config.yaml
num_hidden_layers: 11
hidden_size: 448
num_attention_heads: 7
num_key_value_heads: 1
head_dim: 64
intermediate_size: 1792
vocab_size: 30200
hidden_act: "relu"
norm: "rmsnorm"
norm_place: "pre"
norm_eps: 1e-05
positions: "rope"
rope_theta: 1000000.0
rope_fraction: 1.0
qk_norm: false
attn_scale: 0.125
bias: "none"
tie_word_embeddings: false
parallel_block: false
init: "normal"
init_std_qkv: 0.0389
init_std_o: 0.00829
init_std_up: 0.0389
init_std_down: 0.00415
optimizer: "adam_variant"
learning_rate: 0.00101
beta1: 0.9
weight_decay: 0.16
lr_head: 0.0101
max_grad_norm: 1.0
warmup_steps: 254
schedule: "wsd"
decay_fraction: 0.537
decay_shape: "linear"
final_lr_fraction: 0.0
batch_tokens: 131072
max_seq_len: 1024
doc_mask: true
train_tokens: 686000000
max_steps: 5234
dataset: "wikipedia_en"
MLP neurons of a small language model. Each row is named by its layer, matrix (up: input weights; down: output weights) and neuron, and shows model dimensions 330-393. Each number is 200 + 20 x the weight over its row's rms, rounded and kept within 0 to 999.
A block is one neuron, or neurons of one layer that tend to fire together. Before each block is what it responds to, as a language model described it from the Wikipedia text at the highest values.

Description: Year final digits
L2.up75,171,194,166,191,210,175,165,193,212,206,209,218,183,219,198,184,208,161,213,164,179,205,181,197,215,198,200,207,208,227,201,229,172,210,256,182,199,217,199,208,182,188,204,216,180,186,191,199,186,207,221,195,223,208,206,218,195,207,193,243,188,194,209,182
L2.down75,241,241,194,182,183,232,214,225,188,206,215,216,187,193,198,181,191,221,235,198,220,189,208,155,244,203,189,198,211,169,205,163,222,194,247,241,190,192,189,216,185,211,201,203,222,212,225,194,186,192,200,186,196,212,247,167,200,185,221,193,222,206,224,196
L2.up406,190,182,185,226,212,199,206,166,186,184,238,194,204,220,201,204,191,188,218,196,189,183,172,218,213,212,182,241,223,214,212,207,208,197,218,210,160,229,199,175,194,208,202,195,225,206,172,146,155,183,219,171,183,189,185,172,214,210,191,177,200,193,203,201
L2.down406,207,198,213,207,195,196,190,221,185,206,215,192,192,151,228,219,211,209,184,219,172,186,225,196,220,200,212,178,205,197,213,174,205,187,217,204,161,232,224,197,195,182,194,176,174,198,168,200,190,197,225,237,201,220,208,214,214,185,194,182,192,183,208,177
L2.up741,209,194,214,188,175,197,183,155,218,194,219,236,167,241,193,199,218,180,156,190,222,225,206,222,249,191,171,226,212,206,201,211,190,193,213,203,159,210,170,233,202,237,225,212,189,229,220,206,195,201,214,160,179,170,205,190,194,192,156,196,201,203,199,176
L2.down741,203,234,204,209,200,211,200,191,187,201,238,167,187,199,227,216,192,212,209,187,217,226,230,170,220,239,219,210,199,190,181,169,218,199,229,206,230,216,215,196,219,181,206,187,176,219,225,188,196,192,229,214,196,207,212,189,204,220,168,198,196,167,201,198
L2.up1145,187,173,217,167,187,206,216,168,208,185,232,216,195,214,211,198,189,195,204,192,188,199,184,203,198,158,177,195,182,226,190,225,170,176,216,205,213,225,214,192,210,182,218,218,207,209,212,179,171,185,216,216,250,135,165,216,193,214,191,177,182,203,176,193
L2.down1145,180,208,248,187,195,185,180,177,168,234,179,150,179,168,236,204,188,166,177,209,207,173,226,208,232,220,235,205,229,213,190,197,186,192,245,216,204,191,192,190,195,210,216,197,184,177,195,214,191,190,217,210,186,194,183,217,198,192,167,153,184,195,179,190

Description: Main verb after subject
L2.up259,199,175,217,203,192,212,181,166,180,221,202,194,201,203,206,209,215,211,217,196,211,195,194,169,177,189,189,235,220,197,197,193,203,196,158,197,196,211,206,197,207,164,221,188,211,230,230,185,198,163,183,197,212,191,237,222,229,206,228,182,185,193,201,208
L2.down259,201,248,226,177,209,203,217,187,194,160,200,200,210,220,215,185,204,200,232,204,242,225,182,214,184,196,204,205,172,216,199,229,207,221,199,205,209,181,154,218,194,245,180,196,200,179,225,210,192,221,223,206,170,185,203,178,192,183,186,199,201,186,198,219
L2.up345,190,176,219,222,210,213,185,171,211,206,200,178,192,233,221,193,206,203,197,195,212,217,218,209,127,186,230,191,231,192,192,195,171,199,189,181,202,235,175,200,162,208,223,192,216,224,223,188,193,190,247,193,200,223,221,190,211,185,224,205,213,175,229,196
L2.down345,215,194,192,213,180,182,205,229,182,175,174,228,211,160,200,192,187,187,199,219,207,182,204,174,215,191,206,192,194,207,175,225,182,173,219,191,183,213,201,221,186,243,177,203,208,203,171,190,228,188,212,213,199,199,212,201,208,184,208,224,206,226,190,211
L2.up1178,216,210,202,198,189,212,216,195,169,193,207,196,172,191,167,191,189,196,239,212,200,205,199,225,227,206,206,240,211,197,215,187,178,195,177,221,213,197,200,202,236,198,208,208,165,193,195,173,191,186,216,209,219,211,196,191,186,175,209,210,186,176,222,168
L2.down1178,202,183,196,236,204,205,196,206,197,173,166,187,223,199,222,190,181,202,194,199,173,216,187,212,192,167,189,182,215,212,190,134,179,155,190,203,224,222,220,178,196,199,203,180,185,221,230,190,198,185,237,157,236,207,198,207,210,202,200,188,202,229,231,214
L2.up1314,194,208,204,166,227,201,223,145,202,161,211,182,214,217,203,200,208,210,205,214,226,219,164,206,181,194,222,217,231,204,208,187,188,188,155,187,227,223,184,214,190,185,206,200,171,181,192,186,210,224,217,181,192,203,203,195,169,196,247,204,191,190,214,202
L2.down1314,203,213,196,210,204,193,188,191,199,186,145,223,217,216,233,176,200,224,187,180,201,216,176,193,221,197,188,170,189,179,197,193,225,191,218,176,221,192,218,210,192,206,186,172,184,223,219,219,194,219,222,163,204,201,184,206,186,196,217,194,189,224,218,191

Description: Year final digits
L6.up1079,219,215,214,188,250,198,189,189,206,215,222,232,188,215,193,202,188,192,148,172,194,197,179,184,220,254,189,232,209,225,218,195,200,175,188,211,184,204,183,235,192,194,227,211,205,230,204,217,197,225,183,190,200,172,203,173,195,213,156,193,195,238,197,204
L6.down1079,211,198,192,191,187,208,165,194,175,198,209,165,218,189,237,206,222,210,224,217,228,169,215,183,168,166,193,216,197,158,250,185,180,252,200,190,174,198,192,190,204,195,207,202,209,169,199,195,199,181,183,198,195,180,183,194,194,211,195,206,195,200,221,194

Description: Person-denoting nouns
L2.up271,193,176,186,197,201,218,211,150,184,199,224,197,199,182,222,169,204,198,213,164,189,216,194,209,184,194,223,192,170,199,214,207,199,174,211,205,165,226,234,172,206,229,192,206,175,233,223,164,204,184,212,219,216,199,206,164,158,217,189,191,202,190,184,205
L2.down271,220,191,171,221,177,198,203,184,221,216,188,178,204,214,200,176,205,223,194,196,225,206,233,209,170,181,207,221,219,162,202,228,219,190,197,242,174,185,218,189,210,232,207,208,190,205,202,176,203,240,242,208,210,246,195,222,177,199,192,201,227,210,213,192
L2.up1006,194,192,194,190,230,199,200,182,203,229,205,192,181,169,223,179,206,190,185,205,192,188,215,233,182,225,197,244,149,219,177,218,214,196,153,221,198,238,231,240,182,227,204,194,197,216,208,216,186,192,211,215,208,188,216,148,179,184,238,207,179,196,193,201
L2.down1006,188,214,182,204,204,189,238,194,189,228,192,217,203,231,214,222,214,185,212,207,194,213,206,163,221,191,212,139,218,175,190,179,192,215,218,202,175,167,221,201,196,218,228,212,223,221,156,193,198,195,206,194,198,220,218,192,218,197,176,195,217,202,196,221
L2.up1441,208,193,199,224,215,181,205,157,195,201,225,187,174,196,219,192,231,226,164,187,194,203,191,227,183,208,203,216,190,231,221,228,198,204,198,224,209,230,202,189,202,239,190,190,195,241,198,190,196,201,202,207,215,210,171,192,198,173,221,201,212,169,242,196
L2.down1441,189,171,166,191,193,209,208,174,191,211,176,196,207,211,252,209,180,212,233,186,201,230,239,220,213,178,199,182,229,169,195,164,200,215,212,209,185,200,214,219,228,244,178,206,170,213,191,216,195,211,198,171,233,168,197,197,184,189,194,208,231,197,208,197
L2.up1723,213,228,199,185,212,195,185,194,188,181,244,208,186,198,207,182,188,203,174,185,183,194,173,226,203,185,211,174,152,209,194,226,182,202,170,221,169,214,210,186,204,212,217,216,189,203,180,242,193,211,204,197,208,233,194,215,228,198,226,200,186,206,238,187
L2.down1723,217,173,192,202,181,204,190,199,197,188,216,175,241,191,213,166,205,222,210,190,229,210,228,221,188,180,204,239,223,178,227,179,190,213,202,188,207,248,199,207,193,231,194,196,208,216,196,200,182,196,212,201,201,195,215,172,191,176,182,182,215,195,215,201

Description: Name-initial letters, year dashes
L2.up107,210,225,197,210,206,167,169,217,222,160,218,209,208,186,190,167,217,173,196,191,229,208,222,211,187,206,194,239,201,203,174,205,196,184,202,185,201,196,190,197,161,189,191,198,202,181,175,236,164,209,192,206,218,234,189,180,201,229,170,198,191,195,189,174
L2.down107,211,204,203,203,210,196,190,195,229,180,182,186,196,193,214,200,206,168,211,185,257,200,204,193,178,220,228,214,179,221,205,162,218,230,207,170,201,211,224,186,221,194,204,233,174,207,184,231,198,195,180,184,167,196,165,207,192,253,201,199,175,233,199,190
L2.up1083,201,200,211,193,213,203,153,166,201,158,221,211,147,171,199,203,209,183,162,220,223,213,230,222,214,239,198,218,191,209,233,202,225,175,212,182,220,218,198,209,187,188,201,226,230,186,203,221,197,220,213,225,206,168,121,200,199,174,183,214,196,203,181,191
L2.down1083,177,209,223,195,194,230,207,201,210,195,205,204,198,168,192,189,191,157,228,185,278,213,208,191,187,176,212,192,207,192,222,160,229,243,156,189,224,154,225,151,216,191,207,239,204,195,181,207,218,200,198,175,212,195,179,236,184,220,213,184,216,192,202,166
L2.up1358,220,182,205,197,204,169,188,201,186,221,235,206,176,191,200,160,210,175,226,217,202,189,191,161,233,187,212,207,242,202,232,202,223,171,217,224,199,200,193,206,242,215,222,228,204,182,179,210,228,194,205,201,198,188,203,213,209,193,177,184,179,190,169,194
L2.down1358,190,210,208,208,202,196,184,246,195,190,211,185,174,199,196,167,226,190,220,211,220,201,210,208,202,171,207,198,199,180,206,196,243,167,173,208,219,196,178,169,199,184,204,229,183,232,262,224,228,198,178,196,194,210,181,214,195,191,205,211,195,201,199,194
L2.up1558,224,196,216,199,198,209,182,193,240,207,210,189,181,173,192,169,173,203,200,215,206,222,188,198,184,214,198,166,215,202,238,246,237,201,181,187,213,210,199,213,243,156,185,202,197,188,179,188,233,189,225,200,225,190,184,190,167,219,178,213,222,179,190,180
L2.down1558,226,225,194,202,204,203,197,206,183,209,220,198,197,187,206,226,183,171,152,198,305,205,217,224,188,192,222,181,228,199,239,202,202,208,184,149,189,205,201,177,170,201,202,201,202,216,197,203,207,200,236,160,207,170,170,214,197,182,204,191,226,230,196,211

Description: Year final digits
L4.up458,202,215,232,210,194,192,165,173,213,189,221,221,171,211,228,190,174,194,191,189,211,197,225,203,194,230,195,234,189,216,209,204,197,195,227,183,179,202,186,188,199,187,202,210,250,218,200,175,209,190,206,182,184,160,237,182,242,196,165,204,199,191,194,174
L4.down458,200,206,180,180,205,209,176,210,158,228,168,227,197,182,217,192,179,196,190,188,224,197,212,219,199,206,221,254,222,212,200,213,201,205,193,219,211,167,183,239,192,228,193,182,202,190,184,199,194,202,195,202,197,219,225,214,194,181,223,212,189,166,259,197
L4.up473,214,214,228,209,224,168,197,197,203,218,213,205,171,192,229,220,186,178,159,193,199,196,232,232,206,209,180,234,186,218,200,229,209,203,209,208,213,198,174,209,176,242,214,226,182,175,168,213,199,233,221,160,177,217,171,160,211,211,157,199,191,169,240,221
L4.down473,199,215,206,204,212,220,213,213,201,234,207,219,193,198,175,184,182,199,205,171,186,200,217,182,186,216,166,196,180,181,221,162,235,210,186,197,205,210,194,211,180,201,190,183,207,174,206,207,224,186,217,200,199,210,180,204,206,216,187,188,222,207,209,199
L4.up1071,163,189,203,215,237,180,180,187,199,197,212,199,189,228,227,203,208,218,178,234,166,215,204,211,203,197,246,202,222,206,262,225,188,190,218,226,168,251,202,158,170,214,221,186,173,209,203,177,187,183,192,212,193,219,158,182,198,226,235,209,175,183,167,185
L4.down1071,213,213,227,201,198,216,215,197,222,219,181,208,216,170,193,206,225,203,183,201,152,216,180,186,200,194,191,209,208,214,240,140,173,197,271,192,197,178,208,215,207,187,197,188,198,169,208,167,216,183,219,230,207,183,196,222,197,214,166,194,220,193,192,188
L4.up1726,233,223,212,206,220,201,200,177,182,215,226,203,178,166,223,217,186,208,186,199,186,159,200,200,217,225,162,194,214,216,192,203,197,194,188,221,206,185,172,196,204,178,217,206,224,215,182,192,170,185,209,189,174,200,186,180,207,200,175,200,187,206,199,198
L4.down1726,191,223,219,196,208,203,190,203,204,200,195,226,199,228,175,202,205,199,181,172,160,186,204,242,163,195,225,202,199,201,172,158,203,168,180,169,198,200,186,224,178,191,223,193,179,191,192,182,199,183,233,188,231,205,204,204,222,187,174,209,197,173,193,185

Description: Object-taking prepositions and verbs
L6.up1199,175,216,190,220,200,184,171,179,226,187,190,213,218,184,210,186,206,168,184,209,209,198,208,208,187,218,211,215,182,218,173,192,163,202,208,163,185,198,230,192,177,183,177,211,211,189,164,199,217,208,197,164,186,180,178,215,202,174,193,191,207,182,195,221
L6.down1199,213,198,141,212,214,229,192,220,177,190,172,204,219,207,193,210,233,181,221,205,189,206,177,194,227,240,209,205,224,196,212,183,190,202,175,223,192,197,234,184,204,209,196,189,187,203,231,216,199,214,187,223,200,230,197,222,210,234,175,209,183,204,193,168

Description: People nouns and their verbs
L4.up2,214,189,209,236,206,184,219,211,205,219,186,229,210,238,205,207,204,189,206,187,182,202,204,235,188,217,212,164,182,186,197,209,193,183,234,202,195,190,197,189,173,204,196,208,215,215,191,194,208,186,226,200,165,221,199,210,171,222,216,188,221,183,206,166
L4.down2,195,199,194,151,195,197,191,187,174,182,193,206,219,219,223,194,215,169,214,200,187,189,180,194,220,186,228,210,223,188,190,170,198,206,197,196,215,228,188,162,199,214,195,207,197,194,162,205,202,207,193,176,163,198,177,166,193,165,180,229,205,188,188,221
L4.up225,217,203,190,247,234,181,207,195,181,193,212,191,202,185,222,195,219,208,191,198,187,183,218,207,210,182,195,211,171,198,235,188,174,174,234,204,169,217,205,227,181,213,225,185,175,248,205,201,190,175,230,200,194,207,226,240,180,176,159,175,185,233,204,201
L4.down225,205,210,154,204,180,182,206,187,212,186,209,182,247,191,191,178,208,220,206,218,216,211,197,216,201,195,159,226,185,159,204,187,216,211,189,209,188,212,143,197,198,244,177,218,198,181,234,239,193,177,191,182,186,196,223,173,235,152,181,209,197,185,185,200
L4.up308,178,189,204,211,221,196,229,200,208,196,233,203,216,218,195,213,195,230,164,185,200,192,183,215,223,198,211,176,165,200,250,170,205,211,218,228,202,202,223,176,222,195,189,190,200,222,205,162,171,211,198,206,205,206,205,210,194,186,174,183,215,206,261,173
L4.down308,174,177,182,226,183,218,189,189,186,180,231,188,244,207,228,185,214,191,196,192,197,212,212,207,200,209,184,244,211,212,149,204,209,198,211,223,196,186,203,225,182,196,174,196,216,161,243,213,165,186,215,178,199,216,233,266,209,213,190,191,214,185,191,210
L4.up778,213,196,199,208,220,195,209,171,228,198,222,200,193,226,209,192,174,210,199,228,185,221,222,181,220,155,260,204,173,190,192,186,199,194,207,235,193,238,213,207,220,223,181,206,206,252,221,232,230,204,193,223,206,230,179,195,189,233,154,222,195,176,221,221
L4.down778,212,174,180,221,206,202,222,211,206,204,170,185,228,227,226,196,204,191,221,200,200,194,166,227,211,198,199,206,219,198,204,179,217,188,242,193,187,215,151,178,192,225,204,203,201,204,204,222,225,194,256,201,200,208,214,232,198,199,182,216,173,208,222,215

Description: Table headers and conjunctions
L6.up160,197,213,208,196,171,210,192,195,201,236,198,175,201,212,179,189,197,196,215,212,195,213,185,191,233,180,233,217,198,205,192,216,185,195,183,189,148,182,168,185,217,189,220,183,176,215,186,212,187,191,200,190,183,239,153,190,201,209,198,211,212,239,208,189
L6.down160,211,170,235,192,193,209,223,213,219,191,219,219,219,207,186,187,194,203,185,180,186,189,167,245,203,191,210,178,194,206,184,227,207,196,174,194,214,187,190,223,216,227,176,217,205,236,177,179,203,160,205,183,179,184,195,224,200,197,174,189,191,210,198,211

Description: Passive and state auxiliaries
L6.up785,216,216,201,208,198,196,190,171,234,192,195,202,193,229,228,198,247,211,192,182,186,223,199,235,193,185,187,190,202,196,198,225,192,160,224,210,202,222,230,190,194,217,198,205,226,207,209,190,209,190,204,196,214,195,221,242,216,187,186,226,195,182,219,178
L6.down785,210,182,204,233,170,186,173,180,197,205,186,187,229,215,189,176,199,208,191,206,176,198,158,184,201,201,187,222,188,166,208,166,212,171,201,186,181,208,221,177,174,206,187,198,221,186,231,215,183,136,197,208,192,199,195,209,202,159,198,235,225,187,168,197

Description: Table header row starts
L4.up623,221,205,215,194,158,207,187,229,194,200,191,185,217,194,211,204,221,199,157,211,190,192,197,221,198,260,225,203,192,199,210,206,216,196,202,232,193,205,178,129,154,182,211,194,209,213,201,180,216,203,224,218,205,220,183,172,228,213,212,218,189,195,201,197
L4.down623,192,159,211,191,201,196,210,214,226,183,213,185,206,183,197,180,222,227,214,192,207,197,204,223,204,189,225,204,136,194,246,232,165,201,180,235,233,221,179,220,171,217,212,191,219,206,223,181,221,181,204,179,199,193,232,244,204,226,222,213,214,228,233,209
L4.up808,220,209,203,262,207,207,187,195,215,222,223,185,218,217,188,204,184,206,155,219,208,190,208,185,219,201,195,192,223,198,220,227,222,200,211,229,215,242,187,209,184,185,219,196,204,207,197,199,196,201,213,218,209,211,223,202,211,210,228,207,197,238,199,212
L4.down808,219,207,179,249,201,192,183,172,220,220,220,176,229,170,185,212,167,214,208,181,189,170,206,187,149,204,200,200,214,213,186,206,196,168,207,225,199,224,186,188,206,238,190,208,206,209,194,196,236,206,211,198,228,202,191,246,223,200,213,179,210,200,175,202
L4.up1234,199,204,213,152,170,215,215,199,214,175,212,164,239,209,185,174,197,182,176,187,229,174,213,211,228,208,233,208,173,208,249,213,203,207,179,224,179,197,197,195,190,198,225,206,211,213,188,223,188,238,213,186,158,200,223,187,192,203,195,214,188,208,224,199
L4.down1234,192,190,190,222,171,212,226,218,238,215,224,170,195,206,238,178,235,210,199,205,178,164,185,207,244,191,209,210,208,190,214,246,223,197,188,220,189,182,181,219,216,185,206,187,219,220,177,160,204,190,211,184,190,236,214,191,195,179,202,216,159,210,183,195
L4.up1451,219,201,212,237,167,203,197,213,189,212,222,210,192,230,172,187,201,198,160,180,213,214,216,246,248,189,148,205,189,219,224,210,224,180,188,218,178,175,153,183,196,205,202,244,201,173,189,209,184,221,220,201,184,227,184,199,173,212,219,210,193,216,210,181
L4.down1451,228,179,195,210,193,217,215,181,224,186,229,198,200,179,191,172,200,239,193,197,218,179,211,196,207,188,230,222,224,161,216,262,234,222,199,175,207,162,191,217,200,199,198,166,194,232,193,197,194,186,196,179,214,233,199,216,212,172,190,176,228,227,200,200

Description: Date range separators
L4.up268,198,206,199,239,202,160,185,179,217,198,222,216,220,224,245,209,176,190,211,169,181,189,197,233,208,202,203,200,204,216,195,189,206,170,192,213,196,202,197,203,178,222,214,208,216,202,190,187,173,193,186,165,168,173,169,178,211,217,202,193,175,186,227,217
L4.down268,158,185,237,200,216,176,183,209,233,199,188,198,176,231,192,227,213,183,241,216,248,186,212,219,206,195,193,201,191,208,187,175,219,217,203,199,177,207,222,230,200,215,215,197,206,202,219,211,221,201,197,230,185,211,214,198,207,213,219,194,214,190,214,219
L4.up1179,196,250,198,245,200,223,219,183,198,239,200,228,168,189,196,222,186,203,178,197,212,185,188,226,193,246,178,177,173,182,210,229,192,196,177,193,208,226,235,188,233,199,204,206,218,212,198,211,236,193,208,146,231,195,211,198,220,205,216,186,183,168,234,195
L4.down1179,195,195,200,251,207,189,221,192,168,222,168,195,197,203,191,192,207,188,210,202,191,216,206,168,242,201,215,181,203,182,174,183,249,212,213,227,193,203,226,218,197,197,194,230,210,197,217,219,169,219,179,188,195,199,195,184,217,203,188,180,207,210,146,198
L4.up1354,182,219,214,224,234,213,177,189,173,206,192,192,203,247,204,203,155,184,158,199,211,184,179,215,197,211,198,235,210,224,178,229,181,170,238,193,200,190,217,204,187,201,214,221,217,224,213,232,194,235,188,196,219,151,200,194,175,190,186,208,183,210,223,220
L4.down1354,170,213,205,218,233,175,192,215,235,209,218,195,225,176,206,200,185,193,226,152,234,200,196,238,172,193,192,223,212,196,212,194,174,229,198,254,205,198,210,185,169,202,203,219,205,237,188,226,162,209,191,235,178,185,204,205,186,202,165,212,195,242,197,228
L4.up1525,203,204,190,210,195,198,196,230,191,231,183,199,201,225,209,202,178,187,159,174,201,221,225,208,198,205,194,216,228,206,172,203,186,172,250,146,210,222,167,187,164,178,209,234,211,186,205,227,233,208,208,189,223,180,192,169,186,213,194,197,220,159,226,192
L4.down1525,206,199,190,171,240,182,207,179,201,193,201,191,200,234,190,193,219,219,233,202,204,205,199,197,216,188,201,216,166,205,242,190,200,239,204,219,182,196,211,262,192,222,183,214,193,209,197,229,185,196,228,211,206,212,197,195,225,208,205,224,215,226,224,182

Description: Year-range dash
L6.up297,193,199,209,229,199,191,173,208,248,224,225,230,196,206,174,174,223,187,167,204,233,176,204,230,166,162,207,234,167,229,182,186,208,194,193,221,230,199,164,188,179,220,201,197,196,230,220,197,186,201,181,203,211,171,180,182,204,170,191,179,186,222,209,196
L6.down297,176,181,195,230,180,216,174,194,213,173,234,201,211,189,172,203,216,195,195,208,258,182,224,190,205,177,200,196,209,186,209,198,175,193,186,196,167,221,221,200,214,181,215,196,194,212,199,203,222,199,217,200,186,205,220,207,187,170,206,190,209,197,197,181

Description: Markdown table separators
L2.up45,218,204,223,169,238,226,176,226,235,187,224,211,165,218,191,180,193,179,202,197,168,198,195,188,191,194,191,208,189,202,217,229,203,199,189,240,152,238,204,217,180,219,208,197,234,194,211,207,205,194,215,155,216,212,170,176,192,215,199,206,202,202,242,228
L2.down45,197,214,216,221,211,204,180,224,197,197,192,188,191,219,205,180,187,195,212,232,174,213,183,225,193,219,204,233,206,183,187,219,203,230,193,217,194,196,225,199,207,205,163,193,195,197,209,204,230,201,216,184,247,229,202,229,204,230,185,176,229,209,243,180
L2.up446,205,236,197,193,178,195,188,219,217,168,228,185,215,216,203,161,203,166,206,137,190,189,215,202,216,188,179,206,212,213,176,224,199,190,221,191,201,229,219,229,206,179,174,220,215,213,212,240,188,189,219,184,195,192,209,205,188,228,195,210,165,196,213,192
L2.down446,220,207,215,229,191,189,185,245,212,189,222,162,204,241,213,166,235,207,212,173,190,228,214,195,203,217,177,210,231,211,151,202,193,216,201,231,191,201,247,203,218,191,203,197,184,203,205,215,223,161,179,223,152,208,195,216,180,235,226,213,221,211,176,172
L2.up1505,190,231,211,175,196,177,212,205,217,208,189,211,193,209,174,177,184,180,176,209,220,194,202,208,247,204,216,238,192,217,189,201,182,213,210,211,188,199,205,231,220,180,211,203,230,211,190,236,225,195,219,168,176,244,163,175,164,225,178,228,190,204,219,217
L2.down1505,193,159,175,206,197,200,188,178,223,210,146,178,217,189,220,203,178,187,184,210,186,190,185,207,212,201,201,227,213,208,194,187,178,232,182,160,212,172,192,188,233,220,202,212,215,195,201,198,206,203,194,156,197,257,183,171,193,203,212,228,223,177,249,171
L2.up1603,200,227,235,182,217,230,191,205,214,207,212,214,217,203,222,169,171,174,210,175,193,224,202,151,207,186,204,204,201,203,221,200,186,181,210,176,189,224,237,219,253,152,179,194,201,202,181,202,188,199,237,183,221,213,197,191,166,193,168,210,200,182,201,216
L2.down1603,225,204,200,210,198,188,185,221,225,180,218,183,181,200,165,193,224,188,203,169,171,229,221,227,202,249,176,177,226,195,145,205,189,191,204,206,221,205,216,173,218,217,193,185,202,199,236,184,210,145,210,196,205,241,235,213,182,222,202,176,232,200,198,183